config.toml
head_dim = 128
hidden_act = "tanh_gelu"
warmup_steps = 274
doc_mask = false
train_tokens = 305900000
MLP neurons of a small language model. Each row is named by its layer, matrix (up: input weights; down: output weights) and neuron, and shows model dimensions 192-287. Each number is 500 + 50 x the weight over its row's rms, rounded and kept within 0 to 999. Numbers have three digits each.
After each neuron's rows, "raises" lists the tokens whose logits its output raises most directly, leaving later layers aside.

L3.up371:526535589548579502482455570491503446498499495622468464549528423504456476492516510522465594583539493511536431499465462445478508542484468360586532412518548488578538519488486496350557443502550547452466441397516457519513543517528510459495499459519564439517492565431557532479426506447530511503
L3.down371:557422472440456507387486503520460504527418551467511554448433563451510562558484533397516487446454524468445579514499486539493379492513561558454451516486486572508494499536433439586427602456518524512523508566436455524450445551437490487505458549439483487507471496500443438513548495523508503660
raises: " ", " —", " Year", " Total", "."

L7.up1220:510515523563527469498511557465418415495465553613567512503498532542526509543525483531509503456528502440538536445474571484473470450509520560522411553495525468549505523531556584496458397539529531631452463514545422651467494539568546523495564575496450517431519447552525485495470460429537579507
L7.down1220:549525499474478486555559386565521537538558461378514538474482483508505554538489481458509527496461553466488469405467521518538437570503515497471498457524472545449610458504498439531528574518540519526512510516579590435482463423420478501523458484519472472518494523437453537536561596541474433525
raises: "\")", ".\"", ")===\n", ")===\n\n", " Bronx"

L4.up1091:434533601536532527490451428470521455468470495560548558446516495502494378457516523551466538579471511536611488516515507436510464467488569355512600444522501497501549495476511504430513466480454510572524457366543488520465434460511539545488575586523540514543498524470544561571500502471611442443
L4.down1091:502473492431447549408585530505521477528552482461522536469479468523512595583484511432563434446521510590471587442496472506433481521461498509459502605514485497485460602484377472627487537459531450503535496634490486479475551515468496501523406446397522568474505512498468464540526508561483543621
raises: " ", " Year", " Notes", "\"\n", " Date"

L7.up893:461545495569564463514545574502523579393512527555475491553524467414463520508510474408520530507494552568530430519498513473515418508476473499568539498463447555508462592479618451489559484463509471508457552485479543450562515453529515612469448466492418546553461505484419516470497547454578423476
L7.down893:450499544465464499484491506465451352532447466399582501436460529563552500486513581475468496445577502513444520479536543535464602515513532588455474531477496504462522479412554570488485520510540465514579417404509540531487422528517485507472512508502456452460520624482492464466495409574394462524
raises: ")", ")\n\n", "),", ").\n", ").\n\n"

L7.up739:593504567457410465538511540417451544469492519506535502557546482534550428491422500541509524565590557407545406510517552492526610532490477549511426497595474358519347477436487491485603507581477547428655563495581527494455461537559481492497518436537502392499483597505462551595447510440468569478
L7.down739:410468376530579506435573461534569381560474432493502509485430472466522580530588471429494515416421503563509557453502480501459356498433533483512568509461475527521605537491499494492420524419520502528363502479393555520616526477405501558561488596419468606591524477478557425463539494579421467461
raises: " |", "9", "6", ".", "5"

L7.up598:541512570374513384487401532448489468441519509467517524544421518519489432524546484622512510557529527484519466464490549434531554501517497570516490502515537475403443518530457464481572546513467471458550613493519498488512542526494438499478522511534445503531421543437532424452535492546495476441
L7.down598:438464444582483601458623542568525551541428530547475487516466477477589583455557488363531458434489470580444520528503505538424436497516508396450604501491433498527510550527562547509411534465543478522419505515468470436557494426446553495508460498511517491480519482508485509516512560551400401432
raises: " |", " (", "19", " |\n", ","

L3.up1477:553512475476433376443532501603558495524492494472472510540441525510661632563464478490555440404542508484516516425523527553471414491507539450558528515471512507497551473441496446543560495545443399503475498481520581463490534496539511415554519521497437566514569486509547468519407507477523426551
L3.down1477:456516511527539556525519569516510445510474407496533472482537542461394399496508564545428460503494537469529463512521552481500566512536456547478441556496441499567493485543479580602459455491576554576485562510513538505481449488490530521435514419486578407478509565493513500486614524557466591460
raises: ").\n\n", ").", ").\n", ")", "ered"

L7.up648:462559583393553540549402502475483522492479574524546523490419551561540476418485504554579563535515489534543464507406580469570575500531470523572525497508496494535483446441437405368538521587541448515504619524470591479477563486504436455507455484534490588389479537542512512452460513467491602534
L7.down648:461457400530457495531570478555560404509506492520489483558487419438533597562554482460472519397540428481464578515532431488384469604523551503435511524470477472451514552558500552476435532446517468468435382515438447559570474524475577538512498429466522521529534433447426483509546451500511414467
raises: " |\n", " |", " |\n\n", ",", ")"

L3.up48:589519490569380418418454511524539576545474548523425506585572397645511543385458445531488544677522550501527539550478582571542476507498536480540529556469532464561519500447472455561486476473460472505399511395520471462385583475531416519361548495579405484464484524514526447502384528466537512523
L3.down48:504471476459502511484547531525510489460551467477445514507493564440439494595520518540447397428515476471438515412557480517430496497543501564502520467483473462566440499511529588589463553494529479547570513452486506478583360514467590471500508426494545443508514491473499504517584423564453467406
raises: ")", ").\n", ").\n\n", "),", ")."

L3.up1496:572520492484550508480501477462474531519445492493521468567620392498437470408468497474543496538497558599508509538470487487523506491477524560574503381442530408521507439491568537488490489403482468473457513471559480459483456494492432554513447480483507509481541526508498431550508502493540611470
L3.down1496:446509492437506499439491503513544486515548463511519583497501460486453578615521505483551561543564442388455550501502439468513472514527488467442486552403461462478523435508483450578455494520556539557619498528395450553551557445519555453501572555519519482383477513469462586453478507479418444520
raises: ").", ".)", ")", ").\n\n", "):"

L3.up1490:619505516476447438529497508486433522512481536511543480465450488651533501450471515419518411499503432585537520535465541509574441491420541539599499584515528596544499476537600514568465499413452521510401455553538505510441510548516498604486468565544456523607392505558461448570465507543501484519
L3.down1490:455427473505492534459551495574488515500485508484552500552518563462484502575478522505452486480421485427467481421490501511508528568540480515456563468494461416519517553425366468533465506533585505545543547526495540454573427474498473434410573384528499459463572493427606546506558450601536496490
raises: ").\n\n", ")", ")===\n\n", ").", "),"

L3.up2:458490550416531433491469481557620498508382552553519495437374499490548541464430469437556501507462494514540465455535520542523519506499490464406524406532514487450476458579597465469544531497512534556533520471467472420453536536567469415524470590550485419540525423547487407566556510518603547498
L3.down2:457534564541516584459543540497378490505590454468454482495513456462500540581543551485477488522601537423493506534482494508507550557533548523542551483482478449489518522476402519427502435505540524468486407500495564529495538515418550552547504475494473459489545578531511563501468503531447464530
raises: ")===\n\n", ")===\n", ")\n", ")\n\n", ");"

L7.up504:567472598425484379505476594505473540509548539513458492581532478571519492513488523516514523554571477426480410502611522473511575499398470507422490492565436347529494444434591495504512514536487449357425474530559591442477482502460530477525490463488537428575495523508606462630433434461451449516
L7.down504:456506377556530587420592490520495473559484449523504494456486496416523526518590471428475511438476511563525477505426479510470403520595524511601502571409498605498520557462507551491447493464506576512404488493471476516472524429402533570460554543534451601553498497489399506396557520588505465484
raises: ".", " |\n", " |", "6", "5"

L4.up323:566513412510462610501470438506562566445515564502524509463531612551509530485520414565527532513483520548471456482401465504472570518557443487418542502528601554575500538469470493503531506494465596469606538490528510465486552483577491571516490494481512448429470426562417483475507482476536642503
L4.down323:480513541494592508600517386456459430541567503482563433497498520500445393600551490463500485572518534408569451432548541458524576433481467559575491464431518520413539402457453493514519532507511488459552498501406531514444450566467552511453551489558469504549444501375486533496409516442414459484
raises: ")", ").", ").\n\n", "),", ").\n"

L7.up1316:508503503476481428540440545524504516486470530513510535502476514605497443472411543589593497536567488478465400539527494442459580575529439419543490479568461424500401507514568559470585574563421473452524512457556522426452516536513526509576434484553515503551397515575527474608480514507438546458
L7.down1316:459469426543482475380642498415493449558493477485512494520513464404537606493568486470386498469437529515496585478522543588496451507493589514507537512467445580468577453486451483434418536405569448544410434466512535533497464471448449499499553561449477591513594523472542479470491515444498394533
raises: "13", "19", "17", "14", "11"

L7.up745:484497508514487580478383453519509551557549459482482468583538594556486513465468486444495515487496604640484498526368542541449501475514532482620476511483520557536495428538536485524455524509552452530508497537518512500413506448423411590427477494394579448495483512553447540493556561448515403541
L7.down745:482428465479492449541452494620465437428547518496442485468495526566498564480564526555513608480575507430451486477622517514527488503436439498375491513502614449453547510482437549547543548527350503530576508432538433475561504514558516471539505488571523521460490460426571473451471426501508438531
raises: ").", ").\n\n", ".)", "),", ")"

L7.up1296:539466462497429483444462470522534425581528597571464512483548483565504517496483634502567528481532460550566467529461491513498506387618510487506373534394429500498405500432458551483478420544541519532484508492497459534498564537522442496489519502559543537469447452541569489453507476464501496568
L7.down1296:463515450514488464508525426563563514495538449443524613472493502464471523556447489518504503545464511480424451444476572426461434591461477468510542498529492487480540510498503473514504635526527548511482494501515523449497472453445543498509503468540455480540492494430451496513524575482494455478
raises: "—", " in", " and", " to", ".\""

L7.up1293:587376488494559520501570574454466485555427463522489503495478603475496453459431543501484571442563520567527457554514543529519458461506503420542366514524505447443493532485470523472486442555519475528541503472531425564502465555462545518420565490457507483486502426586588410473525443464538482511
L7.down1293:512546484503507442531497432551528504457573470414528591471483513483493516513476498525499465544443503443446452422480545449459476607479458463529507479557486491490568517501508529507501617560534575495500531498501515382519519394461512485467502456578499458525504442448429493505516624514510457465
raises: "—", " to", " by", ".\"", " in"

L7.up257:512627505448480514547394502467482556452490480503478459533482472486504427334462509408560505548487526444488479542461548489559550492551491522556555401475453539540498475501467468455594432573480420541573539471556539491498553462530459485468501493499473522463503594560455578480451538434565523458
L7.down257:469427512520572470514587464483508523492529449489412585438528487510509559612465485534490507531479480401459543532466470488458462488520479482476504603454432480473475485455471495543440559462568509514478455503495446536539437561510429419468479532486469602452466450459480494446556436456360508506
raises: ".\n\n", ".", ".\n", " and", ","

L7.up424:522497470472585444475460404422491520430470476504518511500543573560540487426413524460565526563503493518525454454492516453608527504559513532501515398460542481508490503429514482439536507521462501509602591449450571464426479424597551536584476453488403533553516630493504575389537538524495506421
L7.down424:524489456577507502474619503573480451564551454514442531484504474475505504586658477498482443351536490490465557602528484504399417491465526453539497552452502406438545433566516459524437575483447419490345358541501431543588526505488572556594518590454516566543503488512505392519481447482500458483
raises: " and", ",", " |", " or", " ("

L7.up921:581626461504514437518492527497492516421426428521492419457427532500507548427444458487535525463506485466513468521410441546539478512510476475533514493469456463561511465510428492443519445543550586534420561459523530492473513493511484488537494491433541511507499517615429498425578564491533502484
L7.down921:421419477526462481524598497550526463545572531465475537489539495531471434638519490474421536508506517498507531478559458439481477509535502486510520498522433478413551559457469489425523497461459576472499380430491484506503506496459500537392440500538506518404425460428566521510470489491488523526
raises: ")\n", ")\n\n", "),", ").\n\n", ")"

L7.up1261:448459469561575429443472565521554467458423491485532454559532509521431520397519538628533515560479593462500465488503501494568491546520457466422461414503518374440458589486465552448479430510456476539520624560521484556505427477435558538512493472457531360501485387546500313499508501529510503421
L7.down1261:473526529553450585452561478468408453562531543498429462486477445541492531577507523400430431552446469496541501576425459465496522545421570510517561527465566485587472458511612399472571490430526495388415394577501501551480557506452525519489548513536438596473511602506489609451530449513547456537
raises: "1", "5", "6", "3", "7"

L7.up972:526617518401516423488529521478634514636508461555510508617484516489451481482623515661490507600489404430507476486465528481488471538510504557511507535467456442536494422465460460620520507548556462396474543538489465544558595493511471539440503493529464521433461542529458491474459518461528595445
L7.down972:426437512491380603444634491584405472552449508396551551428561532528570533492447534423512496518554524480531456558525386491500395491534404484526504531517493476452558607534522581533507476506504551515607542560470587515492419494458547506505539539536518440477484504457501406467539362509459519496
raises: ")", ").", "),", ").\n\n", "ance"

L7.up806:474453519481600506546534484590560534490509555548552459505478523447457492590502511510483487562527540554591522562503491443433570529462447432522503411470594489547453531440548511311588533511606514523548461397451571510560614519538489491504577494504457484443537391458444542466490464476516509409
L7.down806:571518497498456479384541516403479495511488497463510476466475554478516585468547494466537541471480452458463470447576484580529496502504607518479481547527429533413591439500410560627414590495419470537520475601459506537494419461495528517461434539512525514588509547522528431570517603495493549639
raises: " ", " –", " -", " —", " /"

L7.up695:509391550578524521460516455477466508521520544480514483437444517537499461535507563475507460458603550466519520514530448469565489353481493533475495540484524589506444552512486482451512363530565499488549460522543509557470531534496504472448488551427467530496487480551502542484461433474572485522
L7.down695:507523456489495497509488400573528535484570469445476587483543514468450527503465444495496519551487512458447471435466525461526440613477486466522549455558489494498567534474503466463491618534502585493502530518504528436502458463429526526483471463535489475542490478428414508501541616551508457507
raises: "—", ".\"", " ...", ".\"\n\n", " to"

L7.up307:489485606505482509531454499530588469410393466529536484531482495589435507451453538569530451467504565539440415521536526530567534499595448528476498393442491433493440489461427461565447541452311452508527576516427514457485502452502511470484406501518611448552586521604512470553522492440519551450
L7.down307:569537430554469469545527458468421478569543442432400423408507487492516563573550527450455484392556529514499510525435427427473502505480569456589559523496542555554485536533548409451603500476632472418393409547478518564465524489456565564600596552476433585579469553492412547452527403596562422555
raises: " |\n", " |", "5", "8", "1"

L3.up1527:477456458493453457490527503601544446524460499431526457526457542485602495448493526454526502429544473515497551510550492523547395486530548497566495553456456494512510459515607474489510476405497568427392492464463436583459531505507450520559578471578487527545574496555498536503457479475529436531
L3.down1527:445492497553507587460494494457526506442521477527487546494528564525386499506472476538417510514428436557515436395593420469462516555485487540518582422452599437544541554451461564543529497512503534543490461519493573468489470476528509549381436498443555441448472487507507523574510501475522493465
raises: " etc", ").", ").\n\n", "ced", "ends"

L10.up103:539580485537559619515508548504619485498429597479472533502550440508494539507552450531539486505497512568462514474486442478469494590454589525605458441505525526549540533469489433502493503482543503493647409462481434424395566470485362440519552481409551555481504450594430566552539559441480549475
L10.down103:454499568507427479460479568530426496439551448555521540464512521482451474506465475569536527538506526474489464494538504484435462521480521530425561568411430451455432480543537449540496464466469520590440505507407501568563505511508512585465509522500474392474419523488517464507417480481415398555
raises: "ments", ");\n", "ment", ").\n\n", ";\n\n"

L7.up1243:511519480504521381547408496413517501470499573496557501561489517606540462432416459523546506552517543508484522324511563444528495518617467566565439473452529364454554563488446483541529457497540426525633554453548519527472594485545477492573587450561541565525516472476532509438450500522542544456
L7.down1243:484479517580428555439649503529524469482462446517483494405485533453436547547570493442492448461454408539515466571469490508495472468462599503456507525538542554525456430518553524539484527511527477445396458536490478509589536475535599579542440541396502498463538487528462474528517447451508461477
raises: "5", "3", "4", "200", "6"

L7.up552:499578462513469438507525569469515477575502510527469503572522504455534528429568511500510535498512501448509515547418458554494503499539494557509527430446487451576503529527381443421582485648512505458489470543542532555580634514564462513531487478466545475479503615528521469480446506525523530545
L7.down552:537442594487549546466614476618539443607492446434579534455583547526458471560466553443532482632497559475551451519516450438439409538491482537541515516514458485488569471493511546445386509417523493497470525535427541519460500519371554502433517539555499367562444466416534486528544486530464497472
raises: ")", ")\n", ")\n\n", "\")", ");\n"

L7.up293:533559512421471495486486504447489570479502509519546511510503437507458552393467508446493424489502476556564402536462370428575567476608513554581585524547632520565485510487433477466496462512499482494417562510454527466445720516508468529472386519478507483425496500532473496497530505485539523570
L7.down293:432408427432494509541483450541578515512447484470444523563460418463567424539579520490460562470503490472378614449561494479454540480533404405537458522434392429442503531491482553527405566464532514523505476508493494485511409469533472438529528518529531519461531543501524513545456484468355391490
raises: ").", ").\n\n", "),", "):", ")"

L4.up458:622556457583611515515544498477527580561427453469563471612554552648548493465558535472479536444502388505472443489463470554354499504449446462551514490455481531507525460478411519540486486490439500477547509529438467507413453453515507503403496469467527483462483517542430468448518511496585466503
L4.down458:464522516460482477585526412459539469534495457555511538537533493555467500511510492462481423536473419415492613524582541454536524481411497622458594415511465595428534527505454432486526515439524478452476534477431429395523482522464539545458496524471471537450516480458587467551402426579656480554
raises: ").\n\n", "ged", "vious", ").", " able"

L7.up984:534534450539547415357423478487544574575520520545469470567516593522364490467514459500534601502444423433514473508448490493575568520468527484617495480515475493492511409444474477447571457382528440683453509506486489484503494468596519572528513506531430449455504566569466492464478473472541446516
L7.down984:461404516453450593513519471496505440516513447458492508473513474491601482511517513475513446515525480540477493478511489505458536480490394511436487532500455391500595503459447562527444580519465608476624507477463569444479456515446525489454536514518550507536475482391537449496455445534423455453
raises: "):", ")", " style", ").", ");\n"

L7.up1387:509364528563537520488535503486510523474437514512545403420501510548548471436480562533535568532556490486561477491502491540535529439492515529520334559515486531440390516480483526484504454443547518469492530423452483552513507549536478492522481509474530536551465494537512429512410481433358489485
L7.down1387:462497465530503413511497415536549522477600503452527649460502515482490521533426533507507498549407487451481443502474549450437419574495479456478561522545485479540539496472481467517513673491498520463485469478488509445455474470400561509488458479508492543558502442473511504522483573512484451460
raises: " of", " in", " to", " and", ","

L7.up839:559629545545471505548476642512511463508479454491500433402474549473507478474550544520504561540508403520518459515485483474511523517524546469440544480540449546529485586372493445553474463485502497519491626522524614544526540448558462431535482519441468541531591531528488550528511527482495419533
L7.down839:448446470428515575510558458520511471516543557439567496577467505492511528560493497491553482513541492503477497539491492516418458503527493560474513463486405465422546536539477534458471494519574494466402481438464432437489579464414451495406560447462535513478432398479553495479548440570444634460
raises: " was", " is", " has", "),", ").\n\n"

L7.up357:544559465356505495485458531529538592528424462511523463372612665444533478386504487415506521515473553548515501503429509523573566502527500459620510452425520556574443446431501474396518468497567462381439571532481523476445478481533380526465461483494515574388521423542407503416467539462559686547
L7.down357:463356478524542517507499442513519433547551525522441584582519508571463532533482533465501545475475413362530507506555430475458504531488548477424567608406338485451566467584541520449499527466447513484620481453543539542586467477506513383467487577548550494527542504533493497555500431443485474430
raises: "),", ")", ").", ")\n\n", ").\n\n"

L7.up1401:561498540525510446529462507493436552553537500531514457623562437545524582414441463514517406495521495526468531474493502514455529499446479514485502487549488479540533546564482469573501401521389462586440453492618535509477588524572521477560447504509586660555517423470510542521540506487571500630
L7.down1401:359390449507453577414527478590537427490405463453451601532551477574579524582433527443510451542527425516470450531450495420518516518461529556504530564517467472483504525422467481532394535461610563507472510448348541424478471427506519537520540529404501470485517608519447539489513437586483458507
raises: ")", ").", "'s", "\")", ".)"

L7.up260:572583452464531467517488584509486462488496528561534496526489507499516502408407501451503522458534545562503520527445553438466513555546505545507494447539472413574474442593514464393527485571458555494538459525552580546455545560522457498450545464518494534474588544546473583464465548516559464603
L7.down260:430373497470473514514490492504595469485551427441532536525617470530488495608541493507458583594478433543529461503567456483463479548483492494526508468431436510438627449438523496606472584548509496525432470465442428439507528503465527465432383548474523540449398513434579453553589419476448494447
raises: ")", ").\n\n", ").\n", ");\n", ")."

L3.up39:530437597459440420521415557437471510424515521458478522561525541514470507500518530574480515526578514496511423398555472462523590502456470492557432433559473333495435450487524534512549498532477497459526499524531484471388476494506645455512491481538529414513490506542516465620415483483525484505
L3.down39:492496397537543620487547413453536479561487447477504482453447480421431551514512437444428498430429482540513563566473523602492413495528539485477548521392513609478551589481428449508462505450534510559453511459467564505548518483396408553469532485528427546501523418487441517401528491556427526445
raises: "9", "6", "7", "8", "19"

L7.up198:499523520409563440486429601553449584487505559470533505523382392508471484512460550523568395490516537414503521503478519486515549502497488618615493493525473490512531433507467398575568532602493526477576513530523502473506523474521491434582556470538548475504519630526560492525436480466494530542
L7.down198:528458502546471587525578490509589447520487453534395526460539402442524587549490480523393538497490502540490475549486419548502454451493452399499636525545483514431503500514546510501394500414457467511409476534471427458479507479443575501435425555489505586516512384509409428475548467476511463432
raises: " |\n", " |", " |\n\n", " He", "0"

L7.up1188:507444539449499403547501524624449504500461540491461472552548438550572538475510460504545516621553539494593335440528492418654532503390546541567463493497492473456500373593582547467516503585569480413518611513522468450459430499551518470563539512523496503504383556597400448618433483478466454496
L7.down1188:537519455563542574466482493426504482560549456531483496500445429434472410462529456497422488415420505527448641532452528536384529472548499453505476530455493462521517520407440373534572530402498472504385440483501505575534546461458419508509537532526517574580495455533567548440556558541460449463
raises: "–", ".", " |", "33", "39"

L3.up1453:456440572453492401534454545509529504452505543502466548608489501547522470490564488580526513543583515483503405474558526453515543489420481458518427442536485397513495444486565572540528492508489515428415530511547434502509498506524530459550472471530558437497499533510563450620417493484520503500
L3.down1453:473519402546525628485525416470591447568500456493534503448483532410443552563440465427408495458405519525508574521485500600487435473584521520526536559381500610460543578513468501489450505483512555560492478466504523501499484479399399552450521506520454534483536420487455550442586531568408574430
raises: "9", "7", "6", "8", "17"

L4.up1347:497564543476580523517522549472500406514445570530403498576574567528539540430438483542590456505475509516518388490502431540416477491443373568543375457519473521462503480556536468557494515520451526558479522492398517510443534513515470486453512526513431517435511441506386518516563524497538633367
L4.down1347:506473542491493431582477459506460527495598484493467549451489509463565551576417535515509566549466490350377601548521418528465401498510495518488469602486462572488570442522442426562631548434518451469469416564482529553479395539480469462538466509584477472376526460465556516517435460542535401524
raises: ")===\n\n", ")===\n", "ances", "na", " threats"

L7.up753:546553611399422385550502579514444494421500566524460485530554516529492506474523532547581526552547468521563410438577540462487665493423506576515465444576429422446469443474538495455561493618415473430473525535515454478537500502503570480551396463545418443480438505508514551532416438468539429518
L7.down753:463467342551610592418593433538495485543527494483531479484409486466488556509580445446449516424479514503475516623429454559475438461519571481520567488449527550486557602502460502539467515354537510538383489476497567464539527432420477596525529556431463555577549410533486509431535491571451462413
raises: " |", " |\n", ",", ".", "\n"

L7.up1109:504493469541636500474518499520548491502477449491521465519404470530550560451552490488560535479508498625472428533546452547488469405578494439497468579459534484465541500500551486491468450488555477522429458482459509488487515536532491441540495449551539556525527520573598485479423416509446525536
L7.down1109:419490492484533463520555426541548534496611482449544624480518545446515551505452530523571485542433514526463452524488511350500466589444432489417546467504500466491505491538518520505534634537484554481527444433491497476483480447369549462486523364533544503462498497438512495461498532548451408524
raises: ",", " and", "—", ".", " is"

L7.up1439:519474571581491380502420554438469480417521476507552463574435480549478481519424541545463547445528468503513502572525429462424539539465498570408544506477344364509522507499480492498539475533476496533490552508571504552563478595573466437577445462514474506530488491573537477575525490401539565479
L7.down1439:456442458439474565480538448474469535548462515446441439500422449514530508389585466401491532539454547496537460498443447518508447471530526369515469512531544591552567559447558474426485442393514501525435434484451482458483504461389438586524548566467491499484549528444449518451488565555405474452
raises: "14", "11", "18", "13", "24"

L7.up1411:507540562486421441554459649518554472511512452437491498518504481513522391411458520514564520463499478506502390496571539408551556577531476532550462396483499431448519420486505505440507461568426514503530563521541588477469564509504464513589466474681427482471486496490460541540574453522445501546
L7.down1411:483451415481558550509600430545503483474508509550551448524419466434502607538643480400464486498507507530471522578501450574384473495476609484464542532486481475459505470579529493465492522424583483508397471432511491460564553410489525564495469553413492497552534481540537464467456471521505488412
raises: ".", " |", ",", " (", "19"

L3.up367:515496570431487437414496565525496434512466498488451533387502515506514447468467486509488521521543445512558417500512491437533506517419569493468492522466448506457522465476538439497510484495493347369429544546520565436424491562537582536587562503570523526504387503519502526582403562478519436467
L3.down367:518479504547545667418555490525540449542523448455555490518508478476459512561551472459395516451488448453547601487547489578436511480560479530532462533428431576570568490502404543490516531450473506546393429464561512513574535418454378490528519505457557607582515447516535547483546533606459479414
raises: ".", " |", ")", ")\n", "–"

L3.up1313:535535524512579586482543505535539444476559498622575436529507487479516562560539575570458506587484514543596477531431443415524508506495464494538510563523560498545470490509571365369494479434499489467382464442485516487539550432586488540446505392536495504495529523499406532458484474515680475407
L3.down1313:500476453490494471376542494425462453496498557476535546427434590580556572465480520504511530428442467458469487470586487542471409482538527582464485552552510518478530496501365465640473598526511512585540488597485497490420462497425512474480495525484494496563521533529538458541527520602448474632
raises: " –", " -", " ", " —", " N"

L3.up80:491533530469520513501488489516604505555445538554496511447592527499545629518479427480495469546499494498517501467567554455499433509409509465518494479526489508446494433485570514398494497488558467487504458445472447510443468517541483382446443520540484505546523494543451583553455526531484447515
L3.down80:504438495487548491408514537553489487396594516453502477496549523497442405496490531512562492483483516421414578416515418546524584533497655556422470478428516492531519470499422514534487481515452584490576501516502483459521524536424564551529521442530482484445517520491487564508583418533513551414
raises: ").", ".e", ").\n\n", ").\n", ");\n"

L7.up1306:490525518383548457466481471488453534366458473503406485669533468540439453432457533536531479487485496459496501536596538509624554527507475539559514443444418397449537475507428495556462453614520502459521518460515532506534534449553514545454352492486565404446502545550460487493430463507542473415
L7.down1306:498512510530484524449597412474556504542443501449600458377502517455542508519477504374496447520531472494495427528456381505475483467489521433528504531491478554558483473496571479483544489426500478396532464515391517465467479511501543566487558551564503561504517571460501501410541458466438471586
raises: "5", "197", "4", "8", "1"

L10.up981:539485440504518444513521516476629503513519551483519543501521471429468502472489495587545452519569535519568540582545539545569515555550593505590508513452469505450494551470549465438532495461536437478494535448503482502486562503472490507504483445522539501492504445488477551428444493426498473443
L10.down981:530499485546609559496528425523508383468506507616582547418566518488521516594505458410417483559499396488485562481462516567422500429437548482489552520535482521485554542491523473486506552419571560485458528528449453378553525494443494447498509440473473547526445551501514395455449468497491459547
raises: "0", "2", "1", "3", "6"

L7.up476:487570489541533481492455491427451534396432447501466439448536519557501472493505567541509576569530505488509408571561384442599530545548492510531478402461487498500389432470485530490576518580391540555582505530529551461465511553551475506488427504579434482452439538411475482404498483467555509479
L7.down476:523500464495499533458582549521482456583553519447512538567423474471528609412536509453508461449444493491454555448484524528456479514486591453501547539533487432485597536479501416480342511455555444496412419435523426516555481455460561527520528587449439517477551501550535500527462458514451404536
raises: "\n", "7", "13", "11", "6"

L4.up401:540521534569469472565430635473424486563483537466567466535464485429481631475471528471528539435580430482478466499504463519545549503516517492439588462416484457413539551490453567562551486495445515521532547551418525547514550514582509461428477417502502472524675482490409492543451508554597485532
L4.down401:426551427438564484495516488558465496425570538456476534456506501532430419464540559505508440567445510555421547535494548459550474495498530541515468422504455453444511528577547557525490455369470532569438513539441494444548473511462494560552393500574546502440486552426527437467500470539475576493
raises: ").\n\n", " respectively", "ably", ").", "ided"

L3.up1102:492526523535535601537465492428596573555478558452560485473523438509520519442428517434515487381459480440519519496437485484415630508444434532474497499561483493540475437541545554529584516530446592612586489474469476499493526556471513539520449564496487405476535446576503506545571489538513587489
L3.down1102:481475462532429465513486484600400450476575459513550560493517396479569541521550484539555509651588530448524383567481490496598473470476520486515466473508610476461549642465405522506382475469493507501498403501517512494517567462421476538473576503461530542542517534480517537509418510501437440549
raises: "====\n\n", ")\n", "====\n", ")===\n", ")===\n\n"

L7.up651:522630481511585441524446454470545475476526499560554453634530460497494439493550490540539533533562533435567392540448500479467504543535493503622589460458511465526544507474488415543490501437511526539510518488628372439500506496502521537463500496591550474559560597438506505452457533477555500487
L7.down651:478481516483444516486494528599425561421490465457480581427449524511495601463523527542518493433530446475448621448508509491496498441462516472500541551524478525450522519464481526592467581537485487499513514509441552539512480518431546434408513552443507490465495563503553398522473511512407461530
raises: " (", ").", ")", ").\n\n", " in"

L7.up300:472498519552501527523497571532443496525493473604478447563505515503462461490476536505464610493545547529557507502538499535493501382469477545435478520548554487425487436563456493474625497472588536496518459479571605489478461566506472538508469490467484522450479474529569421520454537508434446468
L7.down300:467559470515477442531569423569548547521591478481587604492497466450552471536433538527542488571395470400426494533491501458435445593498417451438540467540485501480579506524539545494506640512461592476505429505454498438503462473410555489449479455499480484500475443454470477485523559568511410492
raises: " and", ",", " to", " (", "—"